{
  "num_hidden_layers": 8,
  "hidden_size": 512,
  "num_attention_heads": 8,
  "num_key_value_heads": 8,
  "head_dim": 64,
  "intermediate_size": 2752,
  "vocab_size": 40363,
  "hidden_act": "swiglu",
  "norm": "rmsnorm",
  "norm_place": "pre",
  "norm_eps": 1e-05,
  "positions": "rope",
  "rope_theta": 47200.0,
  "rope_fraction": 0.5,
  "qk_norm": false,
  "attn_scale": 0.125,
  "bias": "none",
  "tie_word_embeddings": false,
  "parallel_block": false,
  "init": "trunc",
  "init_std_qkv": 0.0283,
  "init_std_o": 0.00708,
  "init_std_up": 0.0283,
  "init_std_down": 0.00306,
  "optimizer": "cautious_adamw",
  "learning_rate": 0.000353,
  "lr_mult_qkv": 0.7,
  "beta1": 0.95,
  "beta2": 0.98,
  "lr_head": 0.00481,
  "max_grad_norm": 1.0,
  "warmup_steps": 450,
  "schedule": "wsd",
  "decay_fraction": 0.406,
  "decay_shape": "linear",
  "final_lr_fraction": 0.0,
  "batch_tokens": [65536, 131072, 262144],
  "max_seq_len": 1024,
  "doc_mask": true,
  "z_loss": 0.0001,
  "train_tokens": 1273000000,
  "max_steps": 9223,
  "dataset": "wikipedia_en"
}
MLP neurons of a small language model. Each row is named by its layer, matrix (gate and up: input weights) and neuron, and shows model dimensions 0-169. Each number is 128 + 32 x the weight over its row's rms, rounded and kept within 0 to 255. Numbers have three digits each. A neuron's up and down rows have the sign that makes its largest values positive.
A block is one neuron, or neurons of one layer that tend to fire together. After each block is what it responds to, as a language model described it from the Wikipedia text at the highest values.

L4.gate316:151164156160076115077130188065089157122139110099079109140112142131160161089062083147124168107141121185099162162137116153117125138102124117102136107113127139098138089176192159116082108159074103132147212151116080132174135147141051163134060081170098077151156163083100100162125150147132134139148087091203170102124136094117094125133131191084094132144117123142064056133146168126096093134142153077202112114166084162121175139122159129127154116162106107169086072086132134095096138102190169127175153156125099107103162119
L4.up316:121156110115104112100052079091067142152118113095125141150135124185110097166156163132166131132162135134195081116165128132132167110063089137131067102133141078130110136146148182117149121132099146156132150091075134144149119148105127172121133187161106063054157136220184106088100088125231116158158154124093110185158118113096142108112165093123162110081145157122171131175090129084120157119105094104082194115093144156149112144082108150116101108109184111172105068151157138141121105108085086140144192166148138081129167124
L4.gate2217:142171110134116118065068125134143087136162144053114154096096132115183131133138147120125136100129107127148126160129156156134122069115153135096110119140099114130106113189117163143112081151061152124137144073141137189190113143139153139171130114109093130074180121185105196091128112123189101146122059103093126138157086085180165108075142153106142125091135117133115090205089129052181134114143151103145133106134100167192160161095117169181144106167153158138140065107155141114126085160147135099127194136177118103133158161
L4.up2217:084159102157081097130080138131128142169169101104158138124129156208200122105119108095081134124118089163102135169146130140124112127132167136091111136149125101145153087161159136129167120132057171099137119124161137093161101118071123131122097140125055079106139169121085185094161135100118165091194130072144188110115096122133127151119143111084099187100099107125136072176127175124199160119150115071139083067125115122131115087117145138163134126156183121157190085129151087090124126055159133109153102151095109134077111139
L4.gate2496:115118171120115104111121110134088081115167118120111154117181134158152083084141144114145146177137119144174118157152198208161114110126152161090107109115156119127113116142199144088103153125084097124105111097114150095138113115064096138113122089144095062162099096180156165107147073067148143101143101121145115155138084031153109140099075110119076102134136124141106079163140141114149156142097125126138188115176096113119150060113096139117098135124149171104113171096175136086110106087099104087152100177094128137115141161
L4.up2496:074141163125096153118148129143170173087138152074103148131114127130115081146149163176133102086104115127173117142113139107111088144127099105211171126099158136147119176140091103136114089140142106188156117153177145144162159163121155144148128184143079128157151200142147154120132139099144096223117129133075132120099157132132138149183130204124135132114136132129120116187098121116114127134142089139178039094146168124075128147127179149094146141190137174121160102126136124137144129143154063111156098109173169092110104100
L4.gate2540:070137160113099140162077111135146114122164135114164094128137101102116159154100154113097136150105090155185118125054110147108070181121132143169151096060077197143156107130101122123159115132109100103092171136075132139138154134115107155124164124136142125081106135134156080062147091135130093125108113124131137099081148088168146089189108123112120137144081162114198204123119130133100125134095118128157151095147159119219137161160075142088153170199164169095098075125137120051117128117070073118128193109130166095107114156
L4.up2540:169175085117151069139206153144196129099088087131062089128135180137189169160108164136077182169075160131177097180128090133077119104125147097059143162079095119159130125153156102128124152080162127134106171160124157078166116162154149132108162096118153156149109081137103157200090165153205095113210159116170138081080126098168131095116185139089109151132130132180113144137136090164130164052136121147150155114115129137121109172145164104192123118120118154145191153105140169182198065133207134140100118156125161145126148093
Description: Year second digit

L3.gate323:051154144102197142115152130082161102137116157082077116114130125119144126085153119088043191108116102174127066151162129136121124155111104093150132140177135140144134139080174059084134132099143072061069092147102179152137093114097199151136113136190102136133136142122093067114121115144137101124182145152163102120091122122131115122119078173152033152114103122134102114124125093121152124089116099134067156175142206134111162161104106098120155089181144123160093162126142131129136135126119137147110124168167082132112100125
L3.up323:165145144065101148053160156120128067200167137166180117124148133174108099061071156122104124086087081129178115120099169136108104071092101130184096140133104054194120132119115196130156126123132158122115079126156211144151127106153124111093161156142109080131108109098150104063127071106127090106131132102163103119111100169146087129115115114187172100085092068121120123115087221130145132136208152116151116095168104148113135071154153196152081137157144118109157097120120169079126160141153100122134153102163145172135146120
L3.gate374:093122133065102051104127096171132092084137071106180192043085104089148189128100131166103177117101076151129101119129162150114131109135148141090119129124160133157117138130119113137111085153152146108107166116155124218160116130103136131173138093077051136155142098129126167117093121158161114069114138169149082111081093076145083111103143160128081112077127117129172151130120110053132122101097108170084110126141097119084143126117121085164079098110076143162173129097117150120094110154108126142107157162109167103155083161
L3.up374:137144114125105113139089146130108178194116150120117166152100164137124148144176149079128117077104128199090109111124111125124127081119188152124115181101112049140156095102175063140107057145123153073162110079130147169101106150125178170034198063126126162119158151161124174098084206140145129098160103156102115105119098115101154153128122124155102114099141128076113193145104072084167111085125105111149110116057085062115130211150097121151129106124151113150169067139152173096123120196107152102102104120121206129126145107
L3.gate747:078120194184143107119120101149154124123143144166168147118137169126122119124195146094140121132110170145205140123103158192090155145139111156130122129069087103085104100137171132120137224182103125153121149206094047136113138116094186093116129056133144157125112126068159137104103107136124121129165156159131104180111147099130082120096120115081198105146145122115203177107142132111206142094134100146133119125162139150133097101105093047157098164173141167081125171172132098112151085172140137154092150175145035135174101135
L3.up747:075158119096038123163124130165147126065131124120125143142111159128141127101209154105163121146145151151127153187139114201141097140118154133116128116176139170113185069091130127167096108100091075119098128082101185173135105115127072142097114180206149099048111127107175095042141127198174145221120098130143147107148048127102155127155146187069082124128158136139133156190133150089109110100102146099092121105134134164117131039138130104105065122123124132185158141116131179117090179074135108131135111141116185148064175103
L3.gate793:081178187135122070137084116089151124120073133108143150155188088161118138159092136101133105135081149115187124113030120126121130134115087105158138194151104121149107141158159139100122156154112117170109107127155144104157135144103129144178130091121110141116171118117122107130097124137141137074125091142087155152153050119134164103093131116118104130069129143171116145164107153129125088124159114135152121152109183159118082117129153129174141162113164167165088122153118082067134092139057104057098148137078147097081160076
L3.up793:092129101138123126100163135058094154103134104133163125190085168142195114107097112140149127104120098168161136080111086144154081154104162142117096156072104139140090018138192103130108144156102142081089096162135148157125159191093090170148157129121118159130110121211132077101096121109168144196126130102133093164120147093138152130159117160154107098114127062112116140098124160157097073112110115116048115121082129155170113078129118109125116152149145118177127091125134148175103058127115102144056159137141113093138107156
L3.gate1769:128129151148080091108094096170146112087165057150143140155132145171185176135149107146133170180087114129161151160119061158116147125084108104137152126137086115093104070108157104164106112165081115121061188133196149117135124182091105159085135166139092155138127111198128059098130166146167075113188151096125133141139080081163142080124129171097109140116129130156166154107143099162113087100148144131149111145164101154130090147130086115174171113109113102165135123217174176153127126098146136146133151196128173095156113145
L3.up1769:179115152132106143112092152160202137162136124053195175158157183090126103118130182052114176138090122171148135150111164189155134107098149117122117094110069116172124142112113202112133142145119128075122205120143118127149108137095108168135146115160099136094087115119106148102131081181143098112095177102109121133141145135114126163146094163106106102159123147126075155122075184136061140141099124109096114145046089139151099129096160104080118138136136128138099193112172098121108124156148109220096136176138099160101119147
L3.gate1972:123138088147089102123146167107149098097171101100163116184083073151118156081237079122144161158136089179165092171068167120130132121131115130170071129137091103085124154119154129155112096158162165146138100118127129123076160175118106103128153139199114134069172128166112113170105073148207101118137110106130090146192092121144099059089149104169145095105119138127159179105100135122114139150150077233175180130155109131139135101098131121078145142156108096097091136175129115117183102176100131108086049132153136092145135062
L3.up1972:105152126130112098146134105138143153172076158111152099078085142094118095135139149113097148095138147153129158119129151128192101075129119120133090174178106160120207126124136158089148127145130113111165122170156103111074148106105181113072175114177162137097086100130157099112059202127084055149113131123195097083085097137089179156133180113175125126121134104147073106135106132181153172121119164137169121138112036152113150126104176112123168096133095102164134155166064166087080123119204108134111135102111127118091130095
L3.gate2450:078163153084164148090103161088177085143196127105099099160098138113147047113113064149129082107073096192155105153153131104147112130123149171128144091142141169123020091132152115087119129164194083092153155088146134134139129157113128150108108119150147118087178165145143089165127104098191104099132171192164093147148085094080137100088153133133096138102142163167162106113027177112090069094150125208152132126106077075145164167113156131168136141133133127100132070157175106113164131162069117083114151157129122074148134168
L3.up2450:169103109139147088149084108171057108125154105079170221167178133172190126173109083150100147099167119136153170153150155126137135121110137144055167144153108137137163102167163076113137098123125097143151179093142140160121122133140106140102109156127136098102127104110110084138099118108185080103118130133125123154183108153116128105155161126167086113143094164170138094070124052165124151154095111137193150157074083134131132101139117077121171175152131188135142185175175118132106113124101118137145129141100107106103127100
L3.gate2737:109223094111122115095130078148153095147112070120130128115147142099164128124087130080131097196089166195161103127157106188154107164081095109082199107090159126119131148157119170135140122095158127089133086102084142092163200104119114087142124152102120113163076160125085145072146151091131111129123072157147133131122110120134111110123078217111108097133114050139119165150053137105094131129102069127141140136099134101160145117070132142171113067146176052129094148128169150153137093107118182169096149136072138158103143176
L3.up2737:140158095077148143134105190137189152079103110159093129130133157103137143164166128146129176173108168158081134110127089159121082154167055105116131111106110100099104097155096167104143174129151122140099103101104071132122166150114106143191120060074176052167167106110156150099116118193147131133118117125147136164085164150106134131165085141127111081118151079098120083144130207133094114119129179114103172151166096145139089098123100088161118138114199118158148165129112139153098140133141154162148156096165117147116176163
Description: Year-number second digit

L4.gate429:103149115113101162156139149189107176066133085118133137043119125140149111085141115175177232102125153099157088121074142164155107125119120163147130178073103195079106069134102145169132159059146161146078120090108122184141082099061100120120178155113098142135115097137101111085144115125087158115114126125090125191170095132150132122161098140100118121135086095169091105075159176115127124124088098114086101124143130176060097101138102141163178159139070090116169130134142130129108089185140116114121149185199165078154155146
L4.up429:098079070139089111113093100120194142125137117135132156139053079140187107110112176103136120141104184084063155106081139207161126136158177131123127083168116151142120093112169165122141059101167147106115075168096183074094071087087136113129127174122219118117130168138159167142113104188106121053149144132148110123155148206138169120169113063097099127098132162121130175072165098143073083137178130130115112141124104111144161153133100107175130149112157146158120160116173153065086090135087105142124156110132159127114080103
L4.gate1264:131108102088183099026121148136084087149078118095152146156142134087128110134094142181103119127102163113185108131177166110124098153179129098170180090121144110119197148105081125063115099109158076168169131076107110132195151151112129126130149132137155094078118180129114062099100124099145092065128130111087051123148091112108143123078156111085111182156121155174162137106130202086106132074077148166159142140125114188132159135127144163116125138087061134093060133135137086127120126092068142111057086069121117146125083155
L4.up1264:156099103114129098112143054114108093164173093151150129190165097120156112133175092137089087141064143075110087115067154132152149123113114128083118123105132140130128142140152139137083085092110196162093114127141122173140103032157106108147163170088080147141127198074135128149167129225148145121112160137126173149118153099114053097104108219142159101133173143154117082086152142126180123094138167185136123117122185131094126089120119121073159160123093104151083095119172143171161096098132093103168095163111147147100132106
L4.gate1988:127138133105123100170109112127115134108171132188114154129170101089151163123177111099117114141077148118162174088139101114135145145123130120120141117171096080137094201156160136101171098113153151139146123122126152069128089156124106123075187097203069157175143124173195166101165134173178169112073144149128136101133128137130106111111112038130125155089127152117154085097151184132087127156174095149114067111079083167085121171138115100117080121156146128085064084116174127108126110161111198129125137072166159140108134144
L4.up1988:119109163089167088040100179121141112172147084122098210094147116173167103115113081154146202104125145128146126173126140090131107081098127147112111141106136082122169130131147101131132123054149111179208145035114128103096136101084093122060083127160139110065127127171118081161159097151132106136149090119154124136208117150144163140136113133111063079167132126091066060100084146157152168118138140139124112118113119097158139149117059105098037122113130133076115148121150112110066185087091137126126105140154150132116048185
L4.gate2741:099189104094120116109113123147133166127180107143111101088140115089213088106113115122142092178109147137125177167117144161127073151184127144181096165131159162160121165242120105097161084101144082131053158104117098125149147202120142155118140157151170162117169087094129097108139132144124154102133109141113144147117063113155129178076127096082118114080112186163093157143147144117085147113126167128114121182135136185145085164096146126078086121118121097055127131125109138141124161149072127103119120157096147138090130145
L4.up2741:149124163063172132167117131067144126120115120053086143140082148135140128058192127137138085093085140069165095144128152110065143040152106131074057142136064131094172108119099188131116157193128140198167085127096139158087117199136101083096159111142090132122125106194172138114151083181164175171074095162148090145104114136100088150122124133142191085131080136127202116048150144018159108099113141108152096126129145142110165130118127149120104161165119166116088108118115112125118154146105120084124115215142117142127162176
Description: Fixed phrases and dates

L5.gate1799:123122144129141049112155134143097136100141134175118139051106115082128077126165141090101117108092094145117177160115095144126147140128126119190144135085138162150170116173113177165177143165129080136101089082116096117200130129160123091105194109113115090094106154151125119116132100108133054076118156135085154168133095104118148140173129202096118076086125108138142112121116091115105178089117108120114152133120117164142125127165120154081138146114173152210082119135173195128031094172074124139136154109123172141128159096
L5.up1799:163149106181121108094148122118175123164107111154161162097144131128127146147167141110179188117154111123157118151103173106161187180140139107166142143174126139147177133172118161158132167140152156131150170147122130121085082092101126109195099114096152107094133145123145141089158141112082103132146082137152105097119071156123131161161168147105165105115152156160090116158137159151101139109156127137124116131119085100227196108140060132146148091116115136153122156148148075061106126082120160116132177137106116123128063135
L5.gate2150:154138183191162096203123131144141097147093103147137124112068111138168146073118137091078166169124154176122079151145131114124157164149082229195141117094162159113141136118146088098147131134139096151197157155106095133164200063080126055111108122132125109094107089125127123111130157148088082129064115111175081055204123115094139096128158093159143063165096156170088133154114144083124165160108153116155125178076150141152172085150125092107099183100110125122071114102135127131069129145129119071122069150094124096128164144
L5.up2150:097172139130093027092124138061148116108108104099065119082154060151123136116144131067106133106148180147097171134153132137180183116130094075135090081135124106131108160130114075068075194170149144031086108118138076112136136146082116117087137140074187153126115144121113132122173173083166098082148121134144134113105159202177087132094133134106095098114132118147078100100138138173149150142102092115142114116117081134130159132101148126100152154161143193153086187115188132132158138127135147127172088092076118121111135114
Description: Digits inside years

L3.gate289:112088197132129143149092125121100102099168127110101189146133143110152079099075095166141102111073167104099137136153100131192066129144073184142091091157116142077144190151145082111111110086102100108143163134150144105074153169100149102101126142207131088097165125087123111119116109142165110128089134177093113104082161115175063122207097091115133082115061067110167126156109138129117166146097061133086167149135112124088143065117147121123088110139142119100114073180166151148137131135098097096125116133172163131139189132
L3.up289:125123103115049109155073133176037122177090143112100126136129087153062144123099170131128103177163129122105139185155130109110156134056124111100100106145116105116169138150089156080103080151130122136193173100127074114154146147172095064165144130082140133064127103112118060114151147140158115142126136118137161154146152092136123136092079152127149138135156132107123138149133141058192165174105130100133153168085119178048125118179148144091169121117079111086137114176144128156086123084133129179120103178134107126113159163
L3.gate994:104120111100132124150105077124169100094152101102068125112203142137105120120182128102107155206102121158071107154135121180174138176132109120080092134089132154091160106113110131157117088161202124173053164094065104106123137158108075112120103097154119084126184085134164174091137087167124114124200161104084150138102119086092080091054148099054143062111149129116146165133133143109103183117123124141123129151113086140213113067117115119077052145084143152129082081096099126134136153113109158134117079122185122127080184152
L3.up994:142088110125144073150140157174183166136118111080109156144102126162158009117142167108091118166140148152142151123167130108118087092146144145111162079173119099080127163121116163170121152115176073084162075116135158123108069135109072124174128056151149160153119141164098102127100114105158205121150106098087149152106140127156109143143112133120137109120142140110113093119188146105085118101138130140098103164183171172164125120200120103100121130148087147171035109186158122149141138147103105119084162139091068154131128119
L3.gate1171:128159141108191168153106131172153147145138164074101149068107174157102098123094123123150118124100161106151185095108083136158113111115133118066105080124122151172147123092138205139148107083129152077108187143141159148131094120128150081115106114130104136082119058113140042126124114135135139035146102126155092139115085127144096162112152146089103121164131097126132130126116181119144133153120149133121155141106083199141111101155106079184087120088120127113089056096135060157151171089122132089096100078146187115076140175
L3.up1171:120096176071150068188198097153112117062196131080100165152133099077148053159177125126117141141083125070151123181193160147131114088135145125185135116126126144138183157081101131136142142102151147107187108057155145123132140126096147124146126082164133145162129134099148090117127123215111116077090076118168094038114077082112111093089129172101130081133155199134137134070120185100153124119101189143135082113135179146122135152142070066157118069129067119125106134155174144129107152206152106086119103130157138118099097128
L3.gate1209:167095142111173137071013091121116133099164153116144128162127136141145112113153141052116109138137133132151175132120137102132099148116117160110097177200111125142132162153145156093155063120090121126106136108141156167114098134116066139136090126162085086030149119105061143138146140172168138107138137133090087165100119111132151102099122170096136047128176096134142145154091124132141107132157131107137161103141089095133070100107168129134086156116101095114153137163155125145091126106122144134122080142113199108103169132
L3.up1209:113089121149135132127135146169120141141185129118133082140117126129156123168125112151135109122093111117164100146123102099190140124102145159135102089144159147155069125156100064120058080140153076151187149134124201149162131201170078151140130106134123120118053153144156097140136137145139109068165131197118109103106157104159097112101115159202100157138039158103136082111121106133039110146094104110131104153145189166127183126133115130045186141129106135150134118156089130171145102144106151144117106114095086116076140134
L3.gate1531:140116111103158134097155111110199103101182075129144158117163121146133126118173145115110158148096125152127165157120151161151142126176139127196116148149179155158122182143133147136112130144145116127110124065098163197173105093161154156189111142136184089103085111162205086089149170132134174105146070187091126105119055083180154130134186125065127065163089097110131136083120146145144204107124162175095160149181093108093147108152141165131116146113081132171113146120162171050140110071144171085117142109138144138136128118
L3.up1531:132181111110184086147137127140116100114137091112065169096093131144137166155123152110130111181162126141134179142111088054145144105126171150138132136146129094171102165220171113104137142179136143156144114130128108059154144151120115145150181130131146163126141141100133149091087160108135170149155161161099146079085101120049103194072097139134085168143137143130129099134089153162071117069167109103127115135115165173088132154082055086149189119147095133092115092119095130107113117126118180094106091155175132117139080142
L3.gate2197:122135132056122121163119118144149146117146077083128117106103098117140109154140195118127124124084157083145124148146137139157137124150187130111156168130085106158113079130066072148084121061148121072110117105135182113081109152109156158106141095137141158098105127162110195135100141102129104058133138178079137163114157132144120147087171135107149091130150133097113150131156141044142150095164150133123158069139124192104223111187116126153117142124099186089095079106075141133085138126120084067134140151119092121106110075
L3.up2197:135121110140104157149122093167177117143143099166137165133053095135085151136149139080211166137122121122117164120163130119126144149098116136151124118151157085140162172135088121151129091151150174184123148107159141093072098139121115127174070149125213131123139090102140094132160167128119126150087117113112131095083098136099146078115108122112117102129049124125120138129174124151076104190124127169141108145220096095179088102104154100084112145151104177069134113146116127097102141082173159095106124155129099176123104135
L3.gate2336:125171111151077142105122148166142204100123104067135083115107116109118085158113134107128112123148139146130148118123097134131150158120061129164136143181133150113157086093132171162109069115116099181141133163120132075124122155140112074038163131174203117085113115148206093117142092137134149132195150111119155099096144081134074154091080135093117075144132088166191183079149125127117143140147128138182174110187097203127122168078116068155165103094150070134103111134167142115118171152126172111085147107145160149108154156
L3.up2336:076103126091122122155114172119122119134150193118103109107165135099109137135122117158148144100096071133143135131147119103121123112161129123131115167161143081208121127146133144150083106155075121116128087122137089196161102192156211103124155094148112122171154143185181137130084142099188101151159131116087128148154147152101092039078089185118149131142135092130103106161127138137117170094152083175098135146179093127075163126140138129079150074110087141135140136078082171097114107178100136174165130107133160177150153140
L3.gate2626:142141147114169128087114156101143154187192152132107120131106144164084115140101083130133094123077072199105098170145138151120177177042090109173101101147124112067154157127127134095142115110099110092061111135163152125188113087126119101173098161151093104111131118216065132073116083117155043101153082197128097156122152175152142132180128179096122133183088112136081178106129132110156109124151149127112132152114090099178225121126094104130127087067116202091089132106129105079120107091135104071129152108105145130094144158
L3.up2626:129120103122112162105121114114094178153125134086083158136156122127151100135175141176165161129092141112032138207106137160077128126109154123165133142107170169188142132162162055173117119080093175077133157141198154077104167099202184166147081092136164160151121114080164137112134137058117121138078073154087102130137105120192112089104143142144135155141090102158127143066172167121131147155138148173140135134129062141138058115143115130125157122152101024128141154095173116102157092119132191084094140096140155084132122198
Description: Final digit of years

L5.gate1021:094139111149127127083127167073143155150177154102123102142167162120101099115094154100136167103086155145147111196185116137076133107130109169213124133205213078128113146079149082114121165126090096124140098153161135113079114155114203110121146146066160135092161094114116098113098144144105207155160115098161138107091094155149085154116101130105103117140128072119125148163165160120187122129199104095106140091146171141116147130152090202133125126096106168174103072082172156116070166150138134122058130133175146096115148132
L5.up1021:119135128159167152098085125151089163095126086113130136100114185119078063142125155175113154177152219070155200068142113126140114144101149110157122095159129148140136175113152121133172148136181164185142130173143101097126092139191155121126188074151183152076077119158141163151117124220125179130111135121141148116107109137076152138174113076087170111174129123139129150080123116119112149061126159115118105134126120134099111184162175040161112062152114179087053114177131084097125148096118185090108065154118138127079166149
L5.gate1279:111171068183147122150090081169096098071134169093113146174142170070153120131134156128120184087127122145129137145188167142150171185137150140082129115155104194124126166100092154110089097108106181184119133087145118083090150089125108119137107100140074122115176109103184100047138116150199111115179121106181078101099109063150142184076148120112127097140148112122097165215109122162120121157188136091153146168127147121139131173117104058188151096081110125134121137109082103097144154083153092155048072096154101176099125162
L5.up1279:165089159153120108149118125150081169151182091195152142124136194167133098174162162141174170139122090136105128144195086151061162140116126187132151093132139134173102150177142150138142126110113112154143102118121100130171138128083107137159140120106164060139100131071103127149112106179089157108155151086141175082094111094106104116142078130160154190210147129104141135171137128118106105162168141137127121117122175129169159104086137060044074128104167102067150113150123092140152211190180163072180127150122120154125148129
Description: Range-start final digits